config = dict(
    d_model=384,
    n_kv_head=6,
    head_dim=64,
    qk_norm=False,
    bias='none',
    optimizer='cautious_adamw',
    lr_mult_qkv=0.7,
    steps=3878,
)
MLP neurons of a small language model. Each row is named by its layer, matrix (up: input weights) and neuron, and shows model dimensions 96-223. Each number is 50 + 15 x the weight over its row's rms, rounded and kept within 0 to 99.
Before each neuron's rows, "fires on" lists the tokens most often at its 100 highest values on Wikipedia text that the model never trained on.

fires on: "uc", "our", " World", "ected", "==", " gr"
L2.up1413:49 52 56 31 25 46 36 45 60 77 49 62 49 44 47 56 48 63 70 47 42 75 59 50 37 68 44 38 45 60 45 48 44 56 43 24 60 50 36 49 51 58 56 56 29 43 63 63 58 66 41 55 60 48 57 69 50 52 37 60 44 34 32 58 43 45 61 53 51 53 50 48 42 26 26 65 43 09 81 42 62 74 50 47 61 77 55 71 47 49 30 81 28 61 60 41 55 46 37 65 64 47 36 46 60 72 52 60 68 56 34 41 47 46 19 48 17 60 36 59 44 50 48 36 50 47 56 53

fires on: " All", " reg", "ust", "ft", " water"
L2.up331:43 40 42 22 50 94 62 41 53 32 60 65 42 61 37 38 33 74 34 34 33 75 52 52 70 37 64 62 62 43 53 61 52 43 49 52 39 44 59 47 45 33 72 43 70 36 44 55 51 54 54 46 47 43 51 61 64 39 44 44 44 36 45 28 19 63 55 34 58 52 53 59 53 47 47 34 23 52 50 26 31 55 47 46 44 68 20 43 43 48 49 43 45 77 40 35 61 52 58 59 38 36 63 34 45 70 45 46 53 47 41 43 52 42 66 35 15 41 54 35 47 51 69 46 24 57 43 53

fires on: "ten", "one", " side", "ided", "ether", " Country"
L2.up1421:51 41 52 55 78 72 40 51 62 52 21 56 49 72 75 30 58 39 58 25 37 42 58 44 48 50 74 69 53 56 48 40 47 70 27 66 33 62 45 34 66 59 73 51 39 57 63 53 45 43 23 28 41 48 34 28 60 47 61 36 51 60 29 49 33 50 67 56 63 54 55 44 59 54 28 40 45 50 74 40 22 44 52 54 15 57 47 53 50 55 52 64 72 36 31 38 38 50 31 57 38 44 72 35 04 44 25 39 84 38 67 46 96 63 58 44 43 26 44 33 52 64 39 53 41 42 62 35

fires on: " us", "ium", " med", "ler", "oard", "oung"
L2.up187:53 45 59 55 75 47 83 47 48 99 35 41 38 46 73 57 38 51 58 70 42 70 43 57 51 64 62 45 35 47 47 50 54 65 45 73 56 59 61 45 37 51 50 44 65 49 63 72 38 37 59 51 46 59 39 54 61 45 57 57 49 55 84 36 64 46 42 63 38 59 29 46 56 30 63 31 70 36 28 59 70 35 42 50 35 70 74 60 62 46 36 37 53 56 65 53 43 58 46 40 55 36 60 57 62 27 39 37 49 42 88 53 71 32 42 66 63 72 48 37 59 56 46 37 21 77 56 47

fires on: " career", "ork", " York", ";\n", "bert", " new"
L2.up1483:58 64 54 51 52 68 53 42 35 09 72 40 62 47 52 53 76 42 56 44 31 38 50 36 30 47 57 38 62 25 64 74 65 46 57 54 63 62 46 17 48 39 61 60 68 78 38 62 76 41 56 65 46 60 55 50 57 78 48 33 50 55 53 80 38 45 53 69 35 57 47 54 48 44 34 71 47 49 62 49 57 51 29 58 48 60 72 56 54 49 31 50 64 33 79 34 54 69 50 52 73 42 60 65 76 51 60 28 83 48 48 51 41 01 36 64 45 47 45 49 58 40 56 22 51 17 58 41

fires on: "ile", " At", " Pal", " bl", " By", "fl"
L2.up1431:54 42 31 55 69 63 61 48 46 46 53 53 44 54 74 39 55 20 55 39 59 51 58 38 61 48 65 57 23 49 57 55 51 53 38 56 44 37 32 36 50 70 75 53 64 49 51 66 51 46 47 25 55 62 29 34 53 54 58 80 63 60 45 42 54 76 49 64 59 54 35 45 56 49 48 53 54 67 92 39 29 61 48 49 42 56 44 59 49 46 24 59 50 58 40 38 39 29 59 78 47 34 43 67 23 74 36 45 66 46 56 52 24 52 25 17 60 81 76 17 72 69 45 46 32 60 56 42

fires on: " fl", " found", "orn", "fl", "Th", " Pal"
L2.up1452:49 26 62 69 69 58 51 65 49 38 49 43 59 69 48 47 46 28 45 52 40 74 25 57 56 61 48 49 42 68 62 28 40 64 51 62 35 32 69 42 78 52 62 50 76 42 43 56 47 50 23 49 74 48 64 74 58 49 36 56 30 56 39 78 43 38 80 57 63 59 44 25 53 59 61 52 49 60 53 54 54 13 47 61 38 45 58 98 55 31 41 47 63 42 19 28 45 29 61 48 62 44 53 64 69 30 51 44 49 42 55 53 58 57 46 51 58 59 33 39 55 48 70 44 56 77 41 28

fires on: " became", "form", "ville", "ler", "ordin", "icip"
L2.up590:39 55 56 45 51 19 38 42 60 07 99 49 44 64 70 72 52 33 38 72 29 33 54 51 66 57 41 55 64 58 43 44 64 64 68 65 56 37 49 50 51 52 72 51 36 52 61 40 53 72 41 42 60 32 58 56 47 60 40 49 50 28 21 35 44 54 34 61 72 53 42 54 49 46 39 67 36 39 62 36 51 50 59 47 31 56 57 43 58 58 52 53 45 56 55 34 24 67 54 53 34 50 76 53 40 50 55 54 41 29 42 46 63 34 34 65 52 58 89 33 50 62 41 80 50 42 67 25

fires on: "oy", " like", "ee", "rough", "velop", "reat"
L2.up837:47 41 48 53 57 33 39 51 62 23 00 68 40 50 65 51 68 47 52 36 44 74 34 53 48 53 61 44 74 51 35 47 67 51 54 58 47 51 64 45 43 70 41 68 39 61 54 48 37 55 61 27 53 42 60 29 51 46 48 51 56 45 35 59 38 64 49 49 48 51 36 57 47 65 22 48 52 81 53 60 12 51 65 46 48 51 32 45 48 28 53 34 72 52 44 45 53 53 47 46 50 54 51 60 36 43 62 26 37 31 58 68 74 47 30 37 76 54 57 44 38 59 39 83 38 36 47 37

fires on: " general", "==\n", "ner", " General", "ouncil"
L2.up539:46 63 64 70 34 37 37 54 26 34 64 37 29 68 45 61 50 37 41 59 32 13 38 66 43 56 75 52 45 62 32 53 40 50 37 02 49 60 49 59 60 39 76 33 26 53 43 58 50 64 33 51 45 41 31 37 42 40 57 51 52 49 48 00 29 36 65 47 48 46 52 61 48 32 19 25 48 90 57 64 18 59 44 63 37 39 44 60 45 58 71 65 52 51 24 38 46 57 31 52 27 55 56 64 41 57 50 72 57 47 77 48 62 68 54 66 45 50 84 52 48 59 36 70 34 27 55 42

fires on: "ter", " station", " ent", " They", " members"
L2.up807:52 54 65 30 58 99 58 46 59 68 42 58 59 37 26 55 26 88 40 43 66 70 33 52 72 13 38 49 25 32 63 55 66 47 44 54 53 43 63 40 54 43 18 63 83 60 64 59 63 46 82 67 50 46 41 45 54 47 47 47 42 71 45 15 78 15 63 41 37 48 63 53 49 73 44 46 37 36 63 54 95 42 63 36 57 72 52 45 49 59 36 49 18 58 68 35 52 47 60 55 60 56 55 31 56 36 36 46 67 53 41 46 41 61 57 73 62 74 09 69 40 41 59 34 32 50 46 50

fires on: "ations", "ities", " soc", " loc", "ange", " Park"
L2.up64:37 45 63 33 58 84 38 52 44 54 26 80 34 62 38 47 34 38 63 45 61 26 51 66 28 32 43 39 51 61 37 34 60 50 49 40 37 43 67 61 53 34 56 66 59 23 57 60 46 40 45 37 41 58 32 38 46 33 41 37 49 39 16 55 41 51 77 45 34 53 53 46 37 61 38 43 49 35 48 30 53 69 62 57 44 58 31 51 42 35 78 61 62 30 17 27 75 34 58 53 47 75 48 52 27 45 47 38 42 33 54 29 37 74 66 55 26 40 04 62 40 48 51 62 59 73 29 53

fires on: " med", " Afric", "ating", "ograph", " repl", " Pal"
L2.up1427:56 54 53 45 48 76 55 53 78 40 46 50 30 68 51 51 62 04 47 12 66 23 46 52 52 55 38 58 30 69 41 51 50 53 51 48 57 27 45 44 54 51 54 34 51 65 59 62 55 43 46 55 62 78 60 41 55 42 48 69 45 49 25 35 38 29 46 57 70 51 42 48 49 15 39 46 41 18 58 19 57 75 48 60 17 33 49 51 57 55 37 53 37 32 49 55 00 38 47 67 47 46 61 28 41 49 62 55 61 44 39 48 36 58 29 43 40 42 79 32 51 59 22 48 58 33 86 55

fires on: " join", "rew", "aced", " just", "ended", "oy"
L2.up866:59 38 36 58 68 66 84 57 59 11 57 68 37 65 36 71 39 34 38 63 33 16 50 58 34 50 42 62 80 73 37 42 57 64 62 77 37 48 79 44 46 30 58 48 53 30 64 50 26 70 45 35 35 29 35 32 54 31 54 37 47 77 26 62 59 55 64 41 41 57 56 57 51 68 35 30 43 66 20 67 48 45 58 46 44 42 54 53 42 54 93 54 55 53 24 36 56 66 66 37 25 58 64 52 38 41 62 14 25 27 47 40 61 43 51 58 54 33 40 52 46 33 54 77 47 68 40 60

fires on: "ann", " known", " large", " house", "ilt", "clud"
L2.up1300:64 43 61 44 82 46 61 53 59 62 33 73 50 54 49 29 51 38 50 42 43 71 56 50 55 51 17 32 98 23 31 28 54 41 40 50 51 51 47 35 58 46 54 58 87 67 47 37 52 50 72 33 46 57 52 53 58 71 50 48 58 57 55 65 64 61 63 47 71 55 43 45 66 79 37 56 21 92 74 37 75 31 56 40 30 69 34 20 52 46 61 38 36 48 18 32 48 68 52 72 52 30 50 50 32 40 62 31 74 28 54 57 32 57 64 32 48 39 39 35 34 46 34 35 26 48 30 59

fires on: "land", " these", " educ", "fess", " child", "outh"
L2.up992:55 48 55 31 63 37 48 41 19 79 92 67 33 59 39 56 48 62 60 22 52 45 44 58 61 45 54 58 46 27 54 47 48 58 46 34 44 48 42 77 68 37 67 44 48 49 49 56 39 36 52 54 43 47 48 34 48 34 53 40 39 64 65 07 50 38 86 43 27 43 57 35 44 46 35 38 48 67 69 52 60 58 24 48 62 54 33 57 48 45 45 53 36 55 35 46 76 30 50 42 47 51 35 35 35 54 56 44 76 52 48 44 29 61 60 49 45 65 34 55 52 42 49 50 52 66 30 34

fires on: "own", "cept", " along", "ity", "See"
L2.up1506:43 36 50 37 64 16 26 51 33 36 33 78 35 57 37 36 37 68 48 83 45 48 41 41 47 57 44 56 70 63 58 35 36 55 60 71 51 46 75 34 45 36 44 70 52 50 71 51 49 41 66 40 30 36 43 45 35 52 47 32 46 63 51 37 32 75 50 35 31 60 49 45 53 41 56 58 37 48 55 46 67 65 74 61 56 67 40 64 51 53 58 44 78 72 60 44 45 46 46 56 52 83 46 36 61 41 53 32 44 18 43 45 57 58 45 39 50 93 37 23 59 50 61 48 69 80 35 22

fires on: "ion", " out", "|---|\n", "born", "See", " him"
L2.up153:58 58 42 57 57 99 38 49 56 73 47 53 39 43 52 53 32 36 50 52 34 89 23 56 43 71 68 38 46 56 43 41 53 60 32 17 31 76 61 71 51 48 55 60 55 30 59 37 14 80 35 49 58 51 72 64 46 48 55 37 51 46 34 59 61 52 77 42 34 52 58 51 44 61 42 44 52 36 30 76 24 48 77 59 54 74 61 50 47 48 75 63 62 49 33 51 69 53 59 65 59 77 50 08 33 37 61 37 48 40 73 58 69 67 23 49 51 75 48 46 68 35 31 45 58 75 46 86

fires on: " offic", "erm", "ution", "ished", "ome", " old"
L2.up727:31 59 41 44 60 12 40 48 72 60 25 48 48 39 50 30 36 71 53 55 62 97 55 42 77 43 45 41 53 38 45 57 48 29 35 46 63 30 62 21 43 52 45 30 59 62 33 44 50 66 41 54 46 67 63 51 33 43 66 63 50 51 36 45 61 60 59 53 81 47 46 58 76 58 62 37 26 54 38 66 41 42 50 34 39 38 34 21 42 53 47 65 26 60 31 33 63 54 75 59 32 33 49 27 54 45 51 61 34 44 27 46 24 37 42 59 54 59 71 54 61 72 70 58 57 43 59 54